Weights of a small GPT-style language model, trained from scratch on English Wikipedia.
Size: 8 layers, width 768, 6 heads of 128 (1 for keys and values), MLP 3072 tanh GELU, vocabulary 32000.
Training: a variant of Adam for these matrices, 1057M tokens, 8065 steps.
MLP neurons of a small language model. Each row is named by its layer, matrix (up: input weights) and neuron, and shows model dimensions 672-735. Each number is 50 + 10 x the weight over its row's rms, rounded and kept within 0 to 99.
After each neuron's rows, "fires on" lists the tokens most often at its 100 highest values on Wikipedia text that the model never trained on; "fires in" lists the words (lower case) most often at its 100 highest values on Wikipedia text that the model never trained on. A number after a token or word is its count.

L4.up2397:69 47 57 40 40 52 51 47 59 53 38 48 40 52 41 46 48 61 47 58 57 47 53 55 64 45 39 61 41 73 42 39 59 34 41 49 50 43 52 43 57 47 59 46 46 55 46 36 44 47 35 40 32 51 41 61 59 42 48 60 65 72 39 66
fires on: " of" 22, "AR" 20, "TL" 9, "AL" 8, "s" 6, " both" 6
fires in: "of" 22, "dar" 11, "atl" 9, "car" 9, "tal" 8, "both" 8

L4.up859:68 39 56 51 45 54 53 60 62 68 42 46 39 61 52 55 53 45 48 47 54 48 35 50 52 37 60 46 43 46 44 54 49 63 40 45 45 64 60 24 40 51 51 28 49 53 48 48 47 27 49 43 68 54 60 61 55 47 45 44 48 59 51 65
fires on: " of" 21, " into" 16, " H" 12, " were" 8, " to" 4, " was" 4
fires in: "of" 22, "into" 16, "h" 12, "were" 8, "to" 4, "was" 4

L4.up168:58 62 58 40 61 53 66 44 49 82 43 69 44 40 47 42 46 44 46 47 59 44 46 64 41 32 56 51 37 60 59 45 59 50 54 44 55 47 32 46 63 50 45 42 54 63 56 61 60 51 47 44 61 52 59 58 61 68 53 48 64 53 55 46
fires on: " University" 20, " School" 14, " education" 6, " time" 6, " source" 5
fires in: "university" 20, "school" 14, "education" 8, "time" 6, "source" 5

L4.up2127:49 41 44 57 45 50 34 51 67 48 46 47 61 59 58 50 59 43 41 44 28 57 66 53 36 36 57 54 41 61 49 51 48 43 65 72 30 56 44 55 66 42 65 48 24 45 43 59 40 61 55 34 39 40 45 54 37 68 48 55 58 48 52 43
fires on: " an" 85, "m" 4
fires in: "an" 81, "m" 4

L4.up2144:48 47 62 48 54 58 62 46 54 42 47 60 68 44 39 34 49 49 48 59 38 67 60 60 49 40 47 40 29 49 47 44 50 41 36 47 59 40 50 47 51 36 39 39 46 68 50 50 44 44 44 32 45 58 36 50 50 47 61 62 43 51 35 68
fires on: " for" 27, " of" 19, "y" 8, "ly" 7
fires in: "for" 27, "of" 19, "homey" 8

L4.up109:51 51 33 46 48 38 58 55 60 39 56 55 44 58 61 59 39 48 43 49 47 73 48 46 46 30 43 59 54 70 84 43 64 57 70 55 56 44 63 47 50 67 54 37 52 48 46 47 50 36 46 47 49 58 55 51 48 58 54 59 54 33 45 48
fires on: " for" 52, " For" 10
fires in: "for" 61, "15" 4

L4.up3035:46 54 62 57 40 48 28 54 72 62 61 75 43 49 55 41 48 59 33 62 46 34 61 35 54 57 51 53 58 56 62 58 50 52 50 49 55 47 56 43 44 34 39 45 47 61 53 60 58 42 54 50 45 50 45 62 50 44 59 77 44 47 46 55
fires on: " and" 17, " of" 10, " 5–7" 8, " age" 7, " front" 5, " 13" 5
fires in: "and" 20, "of" 10, "7" 9, "age" 7, "front" 5, "13" 5

L4.up1216:71 44 58 65 51 49 40 50 50 53 30 45 55 45 66 50 49 58 60 49 52 55 51 60 44 41 55 58 38 57 54 81 52 49 51 65 61 41 52 41 35 60 38 44 55 64 58 45 40 40 45 33 43 54 20 49 44 53 46 56 45 52 53 46
fires on: " on" 46, " for" 21, " behind" 7
fires in: "on" 46, "for" 21, "behind" 7

L4.up1551:51 57 57 32 51 60 40 53 50 51 60 46 53 51 52 49 44 44 50 71 63 43 46 53 64 44 41 30 34 55 41 59 42 47 43 36 53 59 58 46 39 29 33 47 63 56 51 30 34 50 66 41 56 45 52 62 56 49 32 67 47 68 51 46
fires on: " into" 21, " to" 19, " in" 11
fires in: "into" 21, "to" 19, "in" 11

L4.up882:37 53 62 68 45 50 37 58 45 70 54 57 24 42 46 53 40 27 41 52 65 39 59 58 44 48 84 58 41 39 60 47 61 58 46 47 39 56 48 30 60 46 68 51 37 58 21 41 45 44 64 29 74 52 55 51 50 50 44 61 41 53 42 44
fires on: " was" 17, "s" 16, " is" 15, "N" 7, " as" 6, " by" 6
fires in: "was" 17, "s" 16, "is" 15, "as" 6, "by" 6

L4.up2940:61 60 60 46 53 48 49 34 69 49 28 46 66 54 60 44 48 56 62 66 62 55 55 48 35 68 49 43 56 55 41 67 46 66 53 35 59 39 51 33 40 42 37 52 27 60 57 52 72 41 58 41 37 46 44 59 40 37 51 47 59 58 58 69
fires on: " while" 13, " so" 13, " before" 13, " and" 10, " He" 9, " when" 8
fires in: "so" 15, "he" 14, "while" 13, "before" 13, "and" 10, "when" 9

L4.up2955:52 46 35 69 37 60 57 43 46 70 49 52 61 48 54 57 45 47 34 53 33 51 51 83 46 40 36 33 23 66 68 62 64 51 49 47 49 61 41 53 54 36 40 45 30 50 57 62 36 49 56 29 60 44 36 64 58 51 43 54 48 36 46 56
fires on: " of" 77
fires in: "of" 77

L4.up2981:45 58 54 49 57 53 55 54 51 52 51 55 61 48 59 42 35 56 37 45 60 50 60 60 58 43 52 44 48 54 58 45 42 59 59 55 59 53 64 58 40 47 39 69 56 47 48 48 35 58 56 57 65 49 56 52 55 40 40 48 50 58 25 69
fires on: " an" 43, " An" 12, "an" 10, "An" 6, " en" 4
fires in: "an" 52

L4.up2975:61 56 53 60 41 66 36 18 46 57 35 59 39 60 62 52 35 40 48 37 50 44 55 49 37 51 45 36 47 53 57 56 62 43 53 58 53 55 58 47 54 29 44 48 51 65 58 34 48 51 35 44 47 46 64 51 37 38 49 63 40 67 62 62
fires on: " South" 24, " West" 19, " North" 13, " East" 7, " Lower" 6
fires in: "south" 23, "north" 13, "west" 13, "east" 6, "lower" 6

L4.up895:49 60 61 52 35 45 51 42 50 52 38 76 45 51 66 34 51 54 55 61 51 54 63 43 60 45 37 52 49 62 53 58 57 46 30 41 72 54 55 39 39 35 52 43 49 44 66 62 29 52 46 48 35 39 47 71 49 50 48 52 56 65 43 44
fires on: " well" 22, " of" 22, " between" 21, " into" 7
fires in: "of" 23, "between" 22, "well" 22, "into" 7, "both" 7

L4.up2306:48 27 37 55 59 42 42 65 55 60 35 49 51 63 59 53 53 79 41 48 45 48 63 59 50 47 41 48 44 57 55 37 42 60 61 49 55 37 43 52 38 65 50 56 75 54 52 58 53 55 43 72 51 49 57 58 49 58 55 67 59 43 51 56
fires on: " over" 24, " for" 20, " and" 13, " on" 10, " or" 7, " der" 6
fires in: "for" 20, "over" 19, "and" 13, "on" 10, "or" 7, "der" 6

L4.up2586:41 45 45 47 44 42 51 78 48 59 40 55 52 46 63 61 53 34 32 49 53 54 38 46 50 52 50 37 58 65 49 42 37 54 55 52 41 54 55 52 65 56 46 49 49 57 43 44 38 51 57 45 53 45 50 50 37 52 43 51 45 59 42 44
fires on: " and" 62, " or" 36
fires in: "and" 62, "or" 35

L4.up2875:51 58 53 67 63 51 41 45 54 51 49 61 42 55 78 55 49 50 51 72 57 50 32 53 62 48 53 47 39 52 52 51 62 64 66 43 59 49 37 39 45 47 56 44 48 51 45 52 51 34 53 45 51 50 43 54 35 36 56 63 57 46 52 48
fires on: " at" 17, " from" 10, " be" 7, " to" 6, " with" 5, " between" 5
fires in: "at" 17, "from" 10, "be" 7, "to" 6, "with" 5, "between" 5

L4.up928:61 55 55 60 47 59 47 55 44 66 49 46 44 60 56 53 45 47 53 51 54 43 59 62 49 52 53 57 38 59 66 67 58 44 51 58 56 40 50 62 47 44 53 58 62 73 49 51 61 45 28 39 47 52 55 56 57 26 59 59 59 46 54 56
fires on: " all" 62, " All" 18, " of" 12
fires in: "all" 74, "of" 12

L4.up292:65 73 45 61 37 51 35 47 68 38 54 50 64 49 51 61 47 61 60 64 46 75 52 50 26 49 49 39 47 60 39 36 59 64 52 43 57 36 45 59 49 65 49 47 63 42 48 47 55 41 42 37 54 46 40 49 51 32 49 68 63 42 46 46
fires on: " for" 53, " of" 36, " between" 6, " by" 4
fires in: "for" 53, "of" 36, "between" 6, "by" 4

L4.up3038:56 46 64 37 41 52 39 42 57 61 61 60 49 61 38 50 71 51 47 35 45 30 48 51 53 55 68 40 45 54 40 46 45 57 67 46 57 41 38 37 67 52 49 43 45 71 48 37 48 52 69 41 64 46 48 55 55 39 66 63 46 59 49 46
fires on: " 10" 28, " 12" 12, " 14" 10, " 15" 9, " 13" 8
fires in: "10" 28, "12" 12, "14" 10, "15" 9, "13" 8

L4.up803:42 48 61 49 37 54 50 33 53 56 56 51 49 52 48 56 52 41 47 67 43 52 57 43 52 64 43 42 42 48 56 42 55 42 40 51 43 43 45 27 67 58 52 53 48 60 39 58 50 64 51 29 62 36 44 56 62 56 29 65 70 64 56 55
fires on: "s" 33, " of" 19, " those" 14, "Those" 4, " are" 4, " these" 4
fires in: "of" 19, "those" 18, "leseurre" 17, "are" 4, "these" 4

L4.up2789:40 42 57 42 42 56 60 50 62 60 62 50 58 52 48 54 55 34 53 57 49 44 49 59 45 56 62 50 57 45 61 54 62 48 25 58 50 35 42 46 43 51 59 52 37 58 45 59 56 65 40 35 54 27 61 55 37 44 53 55 52 59 57 53
fires on: " they" 20, " who" 18, " he" 11, " They" 8, " she" 7, "go" 6
fires in: "they" 28, "who" 19, "he" 11, "she" 7, "oswego" 6

L4.up1572:43 50 47 52 46 51 47 38 52 75 47 67 41 57 69 43 54 51 56 39 50 60 70 54 72 61 59 48 59 63 44 60 51 55 64 45 54 72 36 53 48 50 36 44 40 58 48 67 54 59 49 31 65 41 54 58 50 45 61 60 43 77 56 49
fires on: " first" 14, " later" 12, " such" 12, " recent" 7, " previous" 6, " Later" 5
fires in: "later" 17, "first" 14, "such" 12, "recent" 7, "previous" 6, "further" 4

L4.up1055:46 56 57 62 35 53 56 46 52 64 53 47 56 37 58 52 67 47 43 45 40 33 59 50 39 42 33 45 45 56 43 55 48 49 37 19 38 41 47 53 42 37 31 28 45 50 68 60 53 68 55 41 62 44 40 61 33 45 59 52 63 39 57 53
fires on: " 1" 33, " so" 12, " very" 11, " too" 6
fires in: "1" 31, "very" 12, "so" 10, "too" 6

L4.up2564:61 57 54 77 33 57 40 31 50 76 43 56 47 34 48 52 61 50 60 54 60 37 40 68 48 69 54 28 48 50 56 34 65 43 41 35 60 44 64 36 54 55 53 36 50 63 38 44 56 59 46 49 57 34 51 60 56 49 56 40 64 60 52 60
fires on: " is" 33, " was" 6, " station" 5, " located" 5, " election" 5
fires in: "is" 33, "station" 6, "was" 6, "located" 5, "election" 5

L4.up3043:48 50 67 60 40 51 66 41 58 69 34 50 46 39 62 60 45 49 48 42 37 37 51 51 56 39 54 54 58 72 56 56 43 58 37 72 56 50 56 44 49 60 50 50 56 45 57 40 46 49 41 45 60 45 54 59 49 52 53 53 65 63 59 60
fires on: " 0" 52, " Majority" 4, " south" 4
fires in: "0" 52, "majority" 4, "south" 4

L4.up790:46 22 49 46 53 61 39 43 44 60 54 50 41 47 58 58 39 55 42 46 52 36 56 48 44 53 58 47 42 37 40 71 55 30 40 41 30 43 55 38 61 54 37 36 57 61 50 44 32 44 53 49 61 37 45 59 56 30 38 56 61 50 47 49
fires on: " in" 17, " of" 12, " United" 10, " National" 6, " Los" 5, " 2020" 5
fires in: "in" 17, "of" 12, "united" 10, "national" 6, "los" 5, "2020" 4

L4.up918:71 48 59 44 38 55 46 47 52 63 61 62 26 46 39 50 56 57 54 38 42 62 58 72 60 40 41 54 60 50 54 58 39 50 43 57 61 47 26 59 52 52 53 60 47 47 36 45 42 52 36 25 67 50 50 59 54 41 46 51 59 49 39 34
fires on: " Go" 29, " all" 19, " work" 8, "e" 6
fires in: "all" 17, "gourdou" 16, "work" 8, "goin" 8, "works" 4

L4.up1747:53 63 67 57 41 52 39 53 52 53 30 38 30 54 57 63 48 45 57 59 54 41 35 75 55 51 40 45 53 62 42 67 40 45 53 39 58 40 30 44 43 42 51 54 41 47 63 54 55 51 59 35 67 48 29 42 49 48 60 53 68 72 64 54
fires on: " was" 24, " is" 23, " are" 20, " were" 8
fires in: "was" 24, "is" 23, "are" 20, "were" 8

L4.up306:51 63 48 51 48 79 42 29 53 54 36 71 51 38 49 58 54 67 59 66 40 42 39 68 70 57 44 47 56 40 49 70 60 46 50 55 55 61 47 47 53 39 33 71 49 62 56 54 57 26 44 55 68 51 42 46 62 37 49 53 74 62 46 46
fires on: " and" 85, " that" 4
fires in: "and" 85, "it" 4, "that" 4

L4.up761:50 58 55 51 35 77 55 60 39 64 35 55 46 49 54 47 56 64 62 60 41 42 53 52 43 40 45 38 58 56 49 46 55 57 38 51 52 43 57 43 66 30 43 55 47 51 65 41 41 79 41 55 50 47 53 44 61 46 47 48 77 56 52 50
fires on: " some" 19, " those" 9, " along" 8, " former" 7, "Note" 5, " several" 4
fires in: "some" 23, "those" 9, "along" 8, "former" 7, "note" 6, "several" 4

L4.up434:41 39 55 62 45 52 46 44 41 53 65 51 41 41 60 59 48 44 35 53 54 63 44 50 44 57 66 43 36 66 31 50 61 41 42 55 49 54 69 39 60 58 49 58 45 45 55 66 48 55 52 39 61 55 55 52 36 26 43 69 49 52 29 83
fires on: " of" 39, " from" 8, " the" 8, "from" 6, " used" 5
fires in: "of" 39, "from" 14, "the" 8, "used" 5, "known" 4

L4.up1375:44 43 69 43 47 57 31 56 42 40 27 40 56 61 51 56 50 45 33 72 59 50 54 44 34 75 50 48 36 43 47 45 42 35 58 43 58 70 53 44 55 47 35 50 49 54 34 55 45 54 50 49 40 71 48 53 50 51 48 33 59 59 39 76
fires on: " from" 35, " between" 8, "ir" 7, "go" 5, " both" 5
fires in: "from" 40, "between" 8, "both" 5, "rogo" 4, "geir" 4

L4.up747:68 54 65 34 58 66 55 34 44 59 41 50 57 45 60 64 35 43 43 72 53 49 55 25 64 61 54 51 58 62 60 46 71 46 48 48 54 64 45 55 48 46 63 58 51 58 39 34 53 47 52 31 37 58 52 46 41 48 53 53 76 55 47 43
fires on: " all" 27, " All" 16, " two" 6, " 5" 6, " and" 5, " 9" 5
fires in: "all" 39, "and" 6, "two" 6, "6" 5, "allwinner" 4

L4.up1183:48 46 39 39 50 47 48 55 47 64 42 44 52 47 52 47 56 56 37 50 48 50 51 64 35 59 46 35 50 51 46 49 56 50 62 65 47 58 56 34 46 57 56 43 39 58 34 55 50 56 63 52 48 48 56 60 73 43 64 51 64 50 44 49
fires on: " and" 48, " with" 35, " into" 6
fires in: "and" 48, "with" 35, "into" 6

L4.up1166:44 53 48 59 55 71 41 34 41 57 67 41 65 39 34 35 54 43 41 66 58 51 79 48 68 54 44 41 43 49 40 55 56 52 39 50 44 60 54 60 49 56 54 64 52 60 54 49 39 50 32 49 41 49 48 54 57 28 53 59 56 48 41 63
fires on: " during" 28, " within" 9, " under" 9, " between" 8, " and" 7, " at" 6
fires in: "during" 34, "within" 9, "between" 8, "under" 8, "at" 8

L4.up1908:65 56 52 40 41 50 57 60 41 52 46 42 53 39 39 58 61 40 40 41 68 39 47 51 21 33 65 51 45 56 27 50 59 54 51 54 41 54 41 35 48 59 44 56 38 46 49 60 57 46 52 45 61 52 42 49 38 63 48 68 34 56 43 57
fires on: " 13" 13, " 19" 11, " 21" 9, " 14" 8, " 11" 8, " 15" 7
fires in: "13" 11, "19" 11, "21" 9, "14" 9, "11" 8, "15" 7

L4.up3023:53 56 44 44 48 76 49 62 47 49 36 50 48 60 59 59 51 54 52 61 62 58 50 46 61 38 49 58 36 46 54 55 68 53 54 43 51 59 53 42 48 56 57 41 34 46 57 70 40 40 39 44 37 51 50 49 57 45 37 65 55 64 38 55
fires on: " with" 32, " to" 13, " on" 8, " by" 7
fires in: "with" 33, "to" 13, "on" 8, "by" 7

L4.up1943:66 59 69 37 49 57 37 48 32 35 39 61 68 62 32 54 31 54 55 35 50 47 48 47 38 52 66 64 48 64 48 51 38 51 49 38 63 59 48 50 56 73 42 51 50 54 50 78 25 45 50 44 34 55 32 57 55 39 32 64 59 42 53 53
fires on: " his" 20, " of" 18, "eur" 18, " death" 10, " medal" 4
fires in: "his" 20, "of" 18, "leseurre" 18, "death" 9, "medal" 4

L4.up446:32 45 52 55 63 52 47 31 65 62 49 72 53 49 50 50 45 44 38 49 53 38 52 51 57 42 51 37 56 52 51 31 38 71 58 58 40 50 49 53 61 36 35 65 55 52 43 51 60 50 48 46 49 36 46 59 29 38 53 61 50 38 62 56
fires on: " an" 41, " or" 14, "mar" 6, " and" 6, " not" 4
fires in: "an" 40, "or" 12, "overmars" 6, "and" 6, "not" 4

L4.up2774:44 29 45 58 46 56 35 60 49 48 45 51 41 63 46 52 28 42 56 43 58 47 56 43 45 52 56 45 34 35 40 51 51 65 57 60 47 62 36 44 72 58 49 41 56 33 53 49 49 46 64 48 63 60 34 60 51 38 51 51 52 53 47 39
fires on: " an" 77, "wind" 7, "It" 7
fires in: "an" 73, "it" 8, "wind" 7

L4.up1425:40 48 50 41 39 59 52 49 45 54 70 28 61 36 54 49 54 51 61 81 29 52 56 51 55 45 60 36 57 51 41 54 55 52 52 65 67 32 46 69 54 49 52 52 44 51 50 43 48 50 39 42 30 53 62 57 55 45 50 65 51 55 50 44
fires on: " to" 28, " that" 20, " who" 5, " professional" 4
fires in: "to" 28, "that" 21, "who" 5, "professional" 4

L4.up975:56 66 44 56 34 58 47 48 44 34 44 55 49 49 68 56 55 45 50 46 49 45 54 50 48 51 50 59 30 38 55 57 52 47 24 62 60 63 61 36 56 56 58 53 78 43 66 52 63 54 49 38 59 47 49 53 43 57 40 48 45 46 43 43
fires on: " South" 20, " NW" 11, " streaming" 7, " North" 6, " men" 5, " news" 4
fires in: "south" 22, "nws" 9, "streaming" 7, "north" 6, "men" 5, "news" 4